Weights of a small GPT-style language model, trained from scratch on English Wikipedia.
Size: 15 layers, 11.6M parameters.
Architecture: RMSNorm before each block, rotary positions, no biases in attention or MLP, tied embeddings.
Training: a variant of Adam for these matrices, 5380 steps.
MLP neurons of a small language model. Each row is named by its layer, matrix (gate and up: input weights) and neuron, and shows model dimensions 128-223. Each number is 500 + 50 x the weight over its row's rms, rounded and kept within 0 to 999. Numbers have three digits each. A neuron's up and down rows have the sign that makes its largest values positive.
After each neuron's rows, "fires in" lists the words (lower case) most often at its 100 highest values on Wikipedia text that the model never trained on.

L4.gate474:495620537495450460559469477519472503499537443482559472490552613418528409587563550531484406558469597422493439398513545527495437496470520560531573494395443536532488411502460559489481432579511549540629527481523575481500516486529547506481502489461453498445477424503593502587487515429578453504
L4.up474:458646506411465504531368538560475521497585511534636481522535537446455421519513522511439431524483520416514451408484519549426464468522510550532502502415457491606441473491419523508496485512499499566585527427480553473440432487503500482443423467509446450501552479490585452580430581465528509563
fires in: "career", "century", "well", "season"

L4.gate246:536503487475459520580595467496538452509449498492493479406496563514454589538591493583494503500555478431515480561515434513431437534508508457401463558514489445423576545498537522536527521586569554576528582540495519533513509531520521440515363602630438511523540462474425443486524533556534511548
L4.up246:622418495596526522422522489513491443500455505441401450505485503512399547390542474409549458433594463539560419603481535452471458472467462553571529535574518501475606454474487520641482457474562433538467589532465489507536493507504510472419479524454550424592544502585458464490578526569510470465
fires in: "which", "its"

L8.gate653:485627509488578548545511468498595475520522470524488418512525435600523512619509417425456484453474499428563511446546479445472514459393447526557525512449493514499441550574424504448494481543576477455458472554434424492494503561480558520513545536502594464501484470600540521557570558457558446560
L8.up653:532529478543471472542485507552521523402463476568509431513457511557478479469484481517552496439447516561441481400599488492550548590475525499509531540457477484556544483506531511576443400573426477463486446500483548499435483535412511472570542494427449457554428533557493489505427532438417462430
fires in: "football", "footballer", "fish", "basketball", "uefa", "fifa"

L12.gate415:448509393467511432445530479470455513485510490500432462452474533439462493574486520505445482521558497503523435459492499460531454529493423494424405458427445457554464514505598567592557554537521574494491488516546546487591561503511554549408464547453480496569594481546465489609424491514504518443
L12.up415:542513423483492451474475437441512505491526437556449521460578618479597517504532498424486504546620502510486587493502549489553440471500480489535511456392430441509521530569610522573556485495497545544537547548502526470531527448501506519605528521425473467556566458489424469419572488500556557546
fires in: "time", "now", "then", "once", "also"

L11.gate563:519470479498461522480454412560566511544440521417506497521600492444483464484519469505501463544570417511497489554600473537516500500566483538464445464519460508564474533433443433468538476578512489473440514495573505558414514418524518498502489463431623424569532493473468486457460468465505462489
L11.up563:448506494539516495470425562464415458393487426552462448429464497348550491469390484557515450560520431521503470538474526506409539477423442542525574572492560485495462603463535521485495444472519437509507464479490569572463513501537568460477548573510610412513483564449476443492514506551468530621
fires in: "to", "necessary", "arrives", "divorced"

L12.gate199:578425409564499572506462472585536486495429550443518502559502569496515514457520533419522506527517548497496573469599429570543512503564443504532505569488435490432488550561524519472458514577490478479529558427455430463555438520405482501444467472474614464559469474363453493437572375460392531520
L12.up199:572522371486454513496564468477524416482419416594546435518532599452458506438571458510477550471513592536474497470502519506613469464508461507500464542481427597409497475503458544468468441460443560392565502440462491544475449485521481541447500585549441541493479455502513478526506429573525432521
fires in: "to", "his", "her", "who"

L7.gate148:463500513505577515521431480457498563479428427550560541470499531516425507598565524459519452572435477442457519432439519489465585533474460546553493485365377523501490570518479464473434516482538539586412485603603493500475497464513510525499531455526484409487480512509609427443439609505484476479
L7.up148:485508551612447500504462550468544610453512478556547466500433558500543457513526479470556457659396513419461532502390502518440475543514427582529515522501405496494476597505510589469570520489480545488518461541581512447506507576536481503494418481531441445488413487359521441511386603512484457488
fires in: "final", "record", "performed", "last", "finally", "reforms"

L9.gate422:545550489476587515595409357500487513452550437544468494570533544500480516469592515448460425495560491521464475516567535580535426504565547519440539493464527480549595479376572480561473533512573545560515562524538532494518462521533514424632481507489426473606498405581512503557530460485485531467
L9.up422:473494459558531462555426504504415585484440426527461498420471479449454579407527504436448603462480505500471506635471493483494499495470487455438453572452577459566411415434541449482576494482527537557529546484546481503585466512467408462565592435504423513527512403547436509517476441541378511450
fires in: "on", "round", "one", "athletics"

L6.gate518:450458455495447502477435512524476462510436492465444547450480446534486497532476411536427483474418463509556493373607418539469529550442522472459451481546492535455537453479529512428543440506494513468467564459478502450575556614578531430536517469492457457481448505546472503557444511546609499542
L6.up518:498542521437510545523571512490473436566434637481508466558516493460603414533547471410438503458560483484566499502475500494550471485523463512437480478523483499476425444528486443393507459463572476436456565514495482538409575542460623532545624447477499453479556508490539522512479494446530419465
fires in: "such", "known", "very", "most", "same"

L7.gate94:455456372412453537545480427536499434463428469411539505518512483438449486524524532646461540472474558502551453500592444485453552564499578458470510498476473436557536535555500465488475499531518583427488510563618527459563521560520561473404497498469476413524387595489530599524394500507502514482
L7.up94:423477433517547477553429482449476550452511479543482508493450503438433551549450531514460552548496548523506529511548412549497529601515554406443551619402536437624493510540479417484527476524489523531477528492590513425511512567381486449486505447521601470466464544453482539449527543428478522481
fires in: "under", "where"

L11.gate120:515564479510543447576532425521565465462475469530508464551541539582504476574409510462526516572577523452623518441531561495526546502531549609559553550452420573492503526375433450555496374521515450451471494506492464433504542522556422551551426487484519416468483459488441494458525547478432556513
L11.up120:518435520494587459469474540497548498574466529462410551478434486524555580499513475506491537590488515496496560528441434461487463507471462515588493492528556491534432538514472452518584527468496608459454517548416467450529490487518497512565481497486395562534517443417478406586520545482497480594
fires in: "also", "now", "is", "becoming", "considered"

L9.gate435:493594538479472475532440344570512527572497519473520481548603567505452452503485442433457446432568477597481506459558566512410519480603479416438505522426497547510488503509493455505558512551489539492510586517622603579473506533476441507576400443528446516456453538597469465531529502377496467517
L9.up435:484537525521424508479513442565535581563486523476487483512559507604435563409422403474473518454471454582507536632529490543493435398528527443544532475528484518493515495495539517534571566508522430437506531420574499642492500543486486407491497419568433525510535541575473461411510462510405500466
fires in: "with", "on", "cause", "for", "within", "causing"

L8.gate288:511532442410544475514487384536568504529461634407398516629541492543478444427503423454417516453531533508543479432531545548422522425456557465482486568456413413497586524493498432514560530488551543488471485493482496553519504566493479536495494543443374522526483607497524473538538553501481422481
L8.up288:515606435528485541567477497502486560500526597413484478556542446459532509368379506429423570446525541549467500413541502555464481475503503402497529500456518515497555527450518434484526541516507444497465529520505543483532477550419399532487496557478386534488490576489484438575529566477501461556
fires in: "on", "once", "one", "san"

L10.gate563:590452542392551561540599490477530433395517458484480423568502502513479517475538524549497541559490573486598486360484550446532510488551468577476473533505510544543490468423490467563533499604499498475462471476457553584456596523439489426505612551435506474474531509505497579458541572432428464562
L10.up563:497496472618446478462470483469510484507535526540480505517595574508459518514503485483508546536425405517585489461399368499488519466507491586461428610473499505544468554501530517559485562557538448410455527534509539494478499543406584530534615564448526419455565606522409525514386445476478552522
fires in: "of", "for", "on"

L6.gate468:456407626510507451476409478599546424521503507557513577459460482571620457557561496437499440510440446543548510433538482544453508542468540512511582482485378489579485565486518451570488433488481540509426571446513520530550579495476577503505442513441512443530410527445593511569500471534505384498
L6.up468:369530551590438421507508511489419523503545553511500579422421491544472501539450527497545481589504443473470462434512457600521486542432595501530476522437437442471420469570501556402506470531571546530441504541524373527528530545466516548608523533549453522476475555410483582490382519505523407513
fires in: "not", "seems", "noted", "younger", "cannot"

L11.gate128:490559446500507521535492445522550510506486421514493543555558640491577536621527358442418424567590500483504501506594577464466467486499451476507452454436495488500610587521468523583499478548519515435486502492470413496565525570572513584478523554461488517537458617545515423483460464450507458459
L11.up128:548503530506548665534533467548504515443457562461473460512457561441536439496546420591528438494456517496487610467460550477512588480477504531497450469571509442538506488569531533531532491532387494375528479462401491446460442576495500561444613494590478509623539513597550453469493588408527441496
fires in: "he", "they", "developed", "these", "his"

L6.gate342:525558458521487488544467455483551457506450555427481505495544579572510457573514534521495477454538515611506424477560418470503534530499516513383486460410380531482484531506466438558523435514557496474557508509549511574468554477488495529522454490520511475525519510505536523447503548478532569479
L6.up342:515547542427481480570508554495479508504495496520537553507554575583506543550468497544481549517561503578486467484456428494602577558446480430490457552475465501502564538449453428562514453443432477360564456504509486555525496469446538453411435443562479538420492501478595509444434503493544580441
fires in: "included", "features", "as", "include", "featured", "including"

L4.gate670:459449520465433434509509473565518448552429444563471506538453460511433459493555515580555485473506520479480435477533443610488508585513526498553558424479481434477515494499535565439457556411521475482369478438444442491490525492432402559437462480404423483527472526546543519534484548473544544544
L4.up670:458518413481517424532465445509512436446477458517510492511483497523528485485593423577530466498461511493487572528507524544457525574518533428440396495521519398510501497488485507434476541477463509468458544524540430549592462497547512541521424463517452573546494463514520522500516501460503397468
fires in: "when", "because", "occupation", "hellion", "position", "portrait"

L9.gate313:465507483443524438478595511565465537592491475569435474528426485420522514433581548432521496496502501474569368491489509490454565544483509487495459542493435466560516499558523463380422472552519563438476423438497490552523399453514438473555610539429457483477569464498603499546557535495541437498
L9.up313:539451399465615438615499444469433550504572487502530542515493542496514368429494561497473501510488482496420550477586477557475495496453520553526583471522427476466463545455464472457422469437463440550566427491533442423457529552581535506557559522384435393478429594441478441592401472508446557468
fires in: "over", "about", "how", "battalions", "honor", "half"

L7.gate405:514500537436478490482535455410518475476459506471496431555509556375519388551595553505488476551551450431500513506417532562469430431491409649414414484474409468433590454473576531578433447498520514519611438526632573480478482503568515535503494541425478560511482474482468483413403518531503475502
L7.up405:544521504572561483451402473469490597400552588555496424482450543485527538509500543502511438461548493604573419538528520585575475527408521531466544444514444507515555495561471563475461550545482493508605474549562505518507589499535566616507561517483404501521521515405549475479447396509500526481
fires in: "also", "still"

L4.gate445:451506492510495505518531478462521472545493451561456469547546453478532522423599518598493477520578578465545477464507469513466488549549540513398578469474503401550533411473530463581591530476535439454465458525597497556397456468437472445501439480490507538603582418519534452498463470523634465509
L4.up445:417470475431487524463510557489438450431474472527483453532530436505496565408478569450465465503589482450528480495512540602461455507468611531500439430471503470485541472376471480431528523462557500536496561492485586482494533488577580474580590453445450490567514490461452432545495466411548460547
fires in: "16", "17", "introduced", "destroyed", "yemen", "railroad"

L6.gate63:442540518488449442596422448610551474458407576428527493510546426516569512534534542453400494553469527577512544494544491567416446433508458523519525521471441474457552552514517537559545497558463563554530571520603526550492547415581566495492514466430458470529424441445501411512556446551469499502
L6.up63:497484401580458540509584498476445492467474519531517505481510546504551524514513499557540482499544480458462477530548548465493438481547515550548557482612504527431470525470573523469468472485497600544583484486574563453536486479483520484536506589463553467480579541480423434490470471505492622422
fires in: "later", "also", "only", "nearly", "eventually", "even"

L4.gate564:520478533447498498497504476517489570526464438490513441555492525525484521499537605402495496524413467459512542458492526432621457567448482438460471523462466564545518470484485567556480493504529475408389569490516469563497540521530428514541596498574496470623495545520451485496500534544504433401
L4.up564:577570524508537520545581524470468438515527401507471567529514505550545415577453401483506469506516490490559576497534488533440425492492499493497428394522530447573399540529470399506490483463559582549494484489444504559515415565568460552524527544531507491534493397442522463479528388470527468394
fires in: "an", "with", "rather", "any", "animation", "annual"

L8.gate412:505426506356492450531467419542519479573422518431489487521564514535534439460476549406486475553470457510542501427537432573526515512397497458489447549513457409542583477550506518495490558427541555478555592486531471539539562552560542475474477526510429587511507544515538469585531605524432408505
L8.up412:489520452418475550514440525491408544472477462554506511480471502477516481435562524519529494547589510487519554469527559430523531470505445510453423423471509380539549570559466479452413502456520537452494439572554536497566474505627539461484531509548466530534482589551537499547528494443435518535
fires in: "day", "days", "age", "department", "people"

L9.gate414:496512524487544436564577443511468468465443512508447497532513527532453488516539499475481467439506556476541450407438520514492450493475485520478619565472482543592469502423541509502567417545570508395468553528475504430496552605498548539542520558418520577479438551552520590502505459506571460473
L9.up414:559534519481436610418548506444545419449530483490483519508474517455533481576512453535460542416507499402472585496538519455566444493560434479480586507524503448460419557474490514477489456484461576453374476505559585565438428513510429522426573478573564510482422473528438505436459409533448501482
fires in: "football", "footballer", "basketball", "income"

L4.gate522:483468515433492460573653390535464575561443630488517562549499534587464397511393508495581447465525437485473415600516489498524518497552504512458501458464451549528491540509440499438554529542478495376507553493479494505451503529514577472516523467490562536400404524538529491521429529469433503517
L4.up522:582459392531445471433536491542462454466538507517531441550425508429496447464470456599583463510458582522483399402638420540477623485469483432421500463388527526470572598420526403549441524430529501502496560500511428512552475543544548453533455513518469529475616419540545546512510489505527557472
fires in: "about", "wrote", "married", "leaving"

L10.gate494:541477421479450525563537371560590465446477447463392481551560581424531421484553476485524515464586554462449489464520467450442502396519526569470612488473427483495468530457398476530538394548562507503509474569527561634493516526505506524528527559504465451598475470512531430521563462464483512439
L10.up494:538511450552473516534428498541567536433573439509422561541425479464504488592515437371527523511438503497517518415554519434540546482457519462466557519490504470495479418576471579473529517612397486581426400516432591536571409575474502571527449471582469490498470492502511480453561487474489478484
fires in: "the", "they", "then"

L12.gate414:552427493466545470494441448485428474579437501504483557504484505467466526483642440484469497566563521477467505438479495465468470468459471488594508518481472574569553555530434549564590477458546432531480543429453476483503539566564525454544517438556457450523465518558519552513579606449515497507
L12.up414:494437458491506574446491408509538551523504455594418506525426496458544494542626541513499569410595498467435449457543517536483510426452510517437389541459484543566559530560505541460552465427469575546390513413501505453522498540424469474471546393483507406562472575440467523551454553478471487444
fires in: "of", "they", "other", "men", "both"

L6.gate200:470537544454551481562535495536515545598501516466517480522556507483554530453504448564436481480469559477600468553554457551537483560461525511481463452494459443539425529528436443472580523566463488427526468415594511486555554457473523508417410387457431483533451511484529457508553502509588509539
L6.up200:634573489474523508496510512462503552453430481555563422490551513433566478489479469480366573518444493527475486518509474501561562552523592462516472478502485550512496526436483415496499464515526432546374544421440586477534520460408488520525546548501471495528549556464561449488537461499472566420
fires in: "him", "well", "himself", "love", "itself", "herself"

L4.gate212:513394403518539517511445443484515508453493549451437489488517577442520467530502580434453370462497617543480489481471535449586496487491599533459520458505424538534600520481549521523504509477362474433468541574520468458458452543575558600517570493576411454556450551435479505469528590529499450557
L4.up212:548563544550469478566552476536465535603545517412493497534506532562464613424476510608627476432558506503518589497471483539518501542513527429519505463398473516515435398518566536439530537499561522495477402501539436507527445538467539527526480461604461444531589470493539570473487564574543412515
fires in: "made", "took", "taken", "taking", "takes", "gained"

L4.gate547:451445498420558419539515426504521539418523501570448512557562546500494478557558602494508471580475490550408467494461571514455418511542475445395487495475442497540515455438451515515501503531478502407510504483446478583552548591569634528476525601505440535540517507560476457505484468506494534493
L4.up547:546485487449577478496492544530520470542464515515535615566537463520461479439525557563571473439412468506519517529458502580479445517475598477462454518493510562454420469529545504487497535573483538435502499458489465497568543484524552535401480461635490572479461566480420511546529561488505492596
fires in: "win", "title", "titles", "runs", "match"

L9.gate460:458536415494472506562517466514545428394443498462541504556565390444620512496563510501458511494490543516521519466526453561374515491521571478483467476415459479496550573456565476514575448506588512523483508518536515539535570507607577526560462534544451486529496440507478484539522402465508445449
L9.up460:499599487556517538546558534481509509479477455535495557467457520508544525385562504524455545509404566525422500499448488438493520462569467436481563425527441515454559533500483487531430456519506390569429448576472478532577520516505496539528479460522503505498522498513450585501638530477570497412
fires in: "the"

L11.gate451:560461384408515566407524409519506513476451505583452471509458529477520533514426542456373501468536491557434490467519513550519545447534568418514553465509434536538442537512544493508439501505530593585502490507576502450550660394442444501423581536428494496474554439539600532590611457433497474542
L11.up451:609473543509432446464474476550566513395455435529571516531503540427510568565604525485511545524514552528541462366467477424457596503582447507538505635473497467519490517486459498474552396509562449518427507588476485536602534462406500475439472529600529407508513540548472451501512620476521504466
fires in: "of", "other", "united", "times"

L8.gate380:507514448442524503527441374457562545452508516445461501528528569478504496500470504495471497469521464512560427475582551581407495539484575455489523494425416490488565566459490447500479532569526589435468462480585482494405531470570474570510514525504472486581524473484480404514512526501560431454
L8.up380:443488466515539488481419489452530471449529512501495614492450593348456537470500457478543460547462380456495420534627599581490467552450494480503465580522486442480514534531508471511552549535645520495528454475577468473482424507536578543547420486520488517503515396478527497432572549521486478512
fires in: "where", "on", "when", "which", "notes", "while"

L7.gate647:523535486453451478469524395497462563536549515486503463526473495401507478466540396561434445492524475450580553511565485530460475495548480480606537540529451548546542514464432523551478505432445475464541466438548530521481527524474607446638476458504516529461534519472528467625518483501492470553
L7.up647:486486621477573536445564526466526566494519567451437545468505510500464584486466641603475488480504581508399602525452516416432500379499460456497397546396538552583526460515480502478479424463531432539526563554492441501491491554508419492508596490416500462484507472543515505484492524420397454470
fires in: "he", "murphy", "natural", "macclellandi", "abraham", "volunteers"

L11.gate14:526469534523448488426469451552423483464395510504466579524661498350470508489544444582508443490569503582545453428438516540523438412507530551461415567486474500565541537468562461504504590523530476523465503510596488530503441501526463492561421489517432487564503604562593505477482563437603468465
L11.up14:487441431520512439402532464506501549560508463495512482537531563469470535517458494536484431464486440477497499507557575596528493430513454506460479579567432498503558429506583519439554552596588519507466469520561511510474488511513500510469544547426506428558614550512519471528566499555444459394
fires in: "on", "by", "for", "once", "with"

L10.gate700:491484442471432460587586497485491462484437535487548469502485524515488443526594458561423419434684476512508479507502526498522579464501477474509525478479455430484525450451536429434485529553424492469406485508430490557487528488534474512489541531493417544452487515490459551523531419447486565482
L10.up700:565522538427512548556523459520485477473509592476527436463479454521551498549548350552499565564444478501457513470430457507508491502524432465561467470493517555450375464507419520568590501507524469485474417543541509528520545656507530459517615447629431491579464368548629512530543484524440553559
fires in: "of", "for", "public", "best", "succeeded", "primary"

L12.gate262:515464495475438463526547444553558517504494559479518536551556468417444487510612497613500406442464532478492498450528569502517462429523481631551458554481445429626486462504419560477479511534493546594461491499520539490575465507521564467503505542543460530514454484522599520468536508378557439512
L12.up262:501390518468469420407537460552517608517543473524480465558490486482398474519460522499548536491492445541507550570512542541551485461432478589480462464494467491560565478502515457514456541425508605482481485530550496562474473480530571434378568516516463566508486518369427524496435452491497431497
fires in: "of", "to", "and", "or"

L12.gate270:520525522407628505558399496451596523544494495518470551543472583530447493526481505404570503542540485515533420518429487468585538531437489512525554483544519493530531601520511456536523546455555448492460464565533496514460457428499419533508448529524526403531579468649490516564536466611506492438
L12.up270:456540457481537522450505486478527511453587568541461612556495553432526539438483461436484527403520501402525466489521585514500483464508522511469547513478521391569519554526449534466409577438536475459427513508593498545529471591578414531450486488551481491456578567560409414588493519540535468457
fires in: "m", "2", "sq", "km", "milk", "mi"

L4.gate570:575423474561500499522520514474525518425494432521516538503574547526530530433568461510523476506519548562528499492501530611469451561533561408544453537503438487386455491502481476531415476475439523637559452602554559487531477417500483612480419492591478562511458417549563516488526514500428526451
L4.up570:535442566536534513478433468451472488502407539455493444509509590507494516494544512459456459460495583555523486493463635537389433498570426606436511530388488520472484465522563515457436493587461444532530454509517560453439496510496466504520460467410450468380510528520582440499435519580514515505
fires in: "which", "american", "river", "indian", "mumbai", "location"

L6.gate429:449565543538570477501485407432498530513577481525559513515481555509504444526635542469610572529486572474514586400519511571498454611558425437517448457472502498455490521515553468516510574520571508426464558556471503471509484559514463429519420556496480417426466501533546478479501493469518535466
L6.up429:462573554432486419469539459464493572493581476454499537428477486511484582533509491537540474430485554425562471524467526493545520465499511499508498544403474514536536531503472488527601544540516511417440461542477528496460503503424531390531522433529422450532469472512555439492518477423544418415
fires in: "high", "great", "highway", "highest", "main"

L11.gate132:562544404510401467536458466510553460481456564419501518465518570513531457529444498454514557403565597457433520521539473490457541464549452570446533494471503552551559519467455535492575406504495594361460471528461468469461573460570596540571517541487521471584508495493475371444439500428510517507
L11.up132:517569427549487542539486486557540522502463469532513559454396491565480513434429477466484531548538562431476454583504472452587575417431391545452467553529506500551554487513502598484562455494528504542450466538390384405538519415491547560486467423502489559499522516349445434397444468449474528496
fires in: "to", "him", "eventually"

L12.gate35:648559504475528464501473459567503521512533426530505479492513505559504512472543520483480498574479452502580529490514489562560619463563505461569492466448472535483534441460395548507464633541531496521364510522600413524470504532495485506507653454543435447544509470472521531480560512418532491561
L12.up35:503581427497549477575450412391477520457496404573486543584423534516416539479451508464494482426547447446590601438529500456548509528509516463435428557508465450546457431440553517571554597462429510473491518431472525513507527586536463495473539509541435515586502494454468532508472446503527564530
fires in: "in", "with", "and", "to"

L8.gate286:560456560415534511571461458501529495480548605518478521506506535537549485526560483565476434509541488520429546535541523468431500469546416560467498445553417442500462537522512479448540537506566534414419566542464539527414488521508512548568579566477468473509496502625512475430401546469404525467
L8.up286:496448585568485541608431507558472547496508510460493497531526570583535432471560528427510470507494393513439556580504460526521428515465338516502445422514478392513510461538534501565560518487478537491507550470498498526450443541539445509480563526430460494503504546534512541544523542377584551448
fires in: "education", "research", "management", "development", "music", "security"

L4.gate346:462546435517514502476516504437498525434461405582604497433468600495515450492503512603518492630451540478497495531541510527450560484519531422493491401476454451422484581492390513504452453543557444570506525451487489453596499560603476460543544490552553501515485491507479416454475540442601573492
L4.up346:505508482577504448538576500487425566435412568492605484499565538437533464532464534498371515589479452489549447491497529496479521479514481515510593387540480506451543549465470534419395435516529448539560538445565518404460557517522488501486451470485415528413498551526457421545550547453521517518
fires in: "more", "white", "country", "body", "both"

L7.gate605:483457531402530461500468476516544497575449495416335521567488455441461467496528489516527459452548510491442493549539595449543616489437513579559446501445421486547565559574507575484528545509536474491516574519502441585522504448442541511518481497466495431475514623528614515502519467471579469458
L7.up605:440500457463391452487518519553550493499477463480478493467441430499509485488442428614476533504506476503507431358448552485566584510407518471454527443591517477577496514530473512446522585606476492515496499591417438526565526487436556489470564445567457505499550538482505484630524539630518507515
fires in: "under", "when", "carolina"

L12.gate474:584494544451552527496528419487582533564504477513484524585520550444487506469590546491505565469645474444613517540444488468472568503478436557462470484454486458505529565512461477509509494520578545441479499456551486475453556583516475514476564465403474498654494516560530479488474525488513434560
L12.up474:471551529495489560594550444499498483476567482526544472482529556499428442482583485564481489564541518525593474416487480478537424545556525511548470501450447421505625458506551558599521540576480593535555546551502545549465576485559441488559533406512492483548607431563507600436478472518531501541
fires in: "and", "to", "of", "gave", "or"

L8.gate98:474526524453512508478509468440475436433535466563494457444500528445472515610537424581546552441579523498424462596542623471557482508566478474475401523437510476435480612449505441561397502522517509463539526559466461390533536618440515564590463568424611426435523459613550481471488545511455538460
L8.up98:481453586463542501485458537471518480504445387573578505456430482540497444530503524482518529435439488486566602579526470539573485545492525490473477455557518414450478502395493601601506468604516501554522498510485446476602556600470491491524475573552531462466460471646470458477465450608514437445
fires in: "university", "version", "versions", "research", "youtube"

L6.gate632:572493512435504466509391410541508534493480550519546485555541542477593423504584489518422521447487504525519490470570554597536496454470467603503552510482487445519507473551425463458480546426513581410467525507435548532559519546494555396322472522542447472471450512558505497555574496501538488484
L6.up632:576648499510480499557471538558542401441516498489516507415504541512472538489499584348416593533483560501546529538432415541473495449577416561435540523497494496504473430485502536601525487540589468526501522443475525514473465422494598485498481447536411530502394369503552445484527446413428448500
fires in: "well", "high", "close"

L11.gate63:528600519490440539522500436457461531459531447514452456519521532448487528496535432485528463459465397488454559400529475464574516556488505499495484434489452494468478518483555480475461427492470475520455556396538527463430538580495551602563539434464536416467414540459454487462487447457511534591
L11.up63:506457517501533481478576486493553558510577484504468491566619507577460440538467485496494519539458492551484562456478477501523625433490457409467528481490557630485499549552356443531467554572490512576467477585498472507519447417552414500476542462544555493507515459565450455542619550429440481482
fires in: "was", "a", "be", "is"

L6.gate27:613503497484525406598574476430499486496494444518518431586535575528525452556523483469500480532522533472496426467502511513556498520554488586491479443524360430543569540505493562520447444432594525499561595529493508543474489442502395400450508479481499470523410514491551410472457510460573497497
L6.up27:453516467561494459545486468493493538456535522509611574549505529473458461573554530399442588466465460510624615517495434497378479453455470497491489518585481540458523512459606481514514473616467506501431408566513493467514503469495527564516583475478505435387573493449502476581504479496478501451
fires in: "white", "more", "while", "main", "christian"

L11.gate221:555542391517450473645432541509501551478383487491530433575567552455524464439567471498523508491428522442456429483584463559492491541604574577457476447484488473577535518404438482429463481490482435402475503420457542575465559477519511458546497488471443473570505457477610505527488540492509500443
L11.up221:494542480593408517567537490493385538490514485561506499545510461487471529509536503489567501425460448484504498467444477466448456511507463567487416581491478489442399475528493527484564457437514423467485498434367462414565514459455489506586448495575503545422554532392503449535514479481436466449
fires in: "to", "not", "seems"

L9.gate538:546602410412437524552436440538527478584515451526468487544606605497565486552465492512552414520542599445558490427555549454513475470542512547474512506473488471455475438425455500564496481488495515458513472579480492558475528548556469538542475500466409476524467471488572523505568422448546433539
L9.up538:513555531505550506594489532541559514597577497512492550542460514522556530544457496479508491486407500503562565438483614451543578448508494441541447496484563443477397484453428527492461504460445446544472452499406492509502419545498492581550505458489476484514566473502510568413607421448513441472
fires in: "an", "any", "another"

L9.gate146:524498536406586440563634389477531550494472512500436446546470495523519555478429587508531540559500477438532490411539423511524466514496483505464467525521472514518602486447397446462490466436505600514581514475549542507542537477496531501594560481526499524479496479423573527558545459466553446499
L9.up146:559446546492556506474525460483555627519532549400409496513574569530510540487479482518581552577483464492581405506455490416491594435439386539466491503551474573532562440419490460414579539517482518510504569476467489542493489508435451491570477539363511631400556523452553459499501452459541471433
fires in: "can", "cancer", "brought", "lessons"

L8.gate648:549524512387416564459484445548449489505513456541518543524490574453456482512569514566490471498535447531522553434461416495515464499532394490447469600509452468521499512520455518512546504557536544511541439439411503556519549528431457447519456510540577451451462519473480502531436492484530457561
L8.up648:509453585467475629556519500509422572571636510504432586479509608543508602487553637411445484486470421455527595444485494484588538443450405494451408564490468555585492483560445482541549530545448503493531402402552567446492536483396522421465507425477584454451462539466515458507523600546559547589
fires in: "with", "working", "griffin"

L10.gate274:493472536457486493490605479489518457501557616537493538522528597497491405434545397528447483430450534508493499469525505476445517422451466473527553472471481438459494468428498470367426528561476594488562439441553534603502495611474501583487554610550453522406516503505513523515518560482483445533
L10.up274:509438563489521538485448409539563546563604478454416449495544531500463590472589484489459580454432429492493572556515548397504400486417450403498451433471477504480515476520453552521503541617488539515558513450447579479480524551458462495398610541476414457501451561467438516523499607474552470515
fires in: "of"

L11.gate249:591487462409559455500443373514566475584523516525409509548456491589531509518457501538514460423505447464580477489557497513564476427497479545547485532499422425522537443520453413596442501502498495566453460531448527509521484541496559532539460506433475444570505516479563493527633509471467482512
L11.up249:442470510553529530489526518565523478537420403492575467491530532489532479560427491448550486586478511474543522541645486421490535433638433528594500546473520507440430494390471508524556464555478501576510455492437456514508579555525437581506492539445482483476408497449498523501504460523419498471
fires in: "an", "any"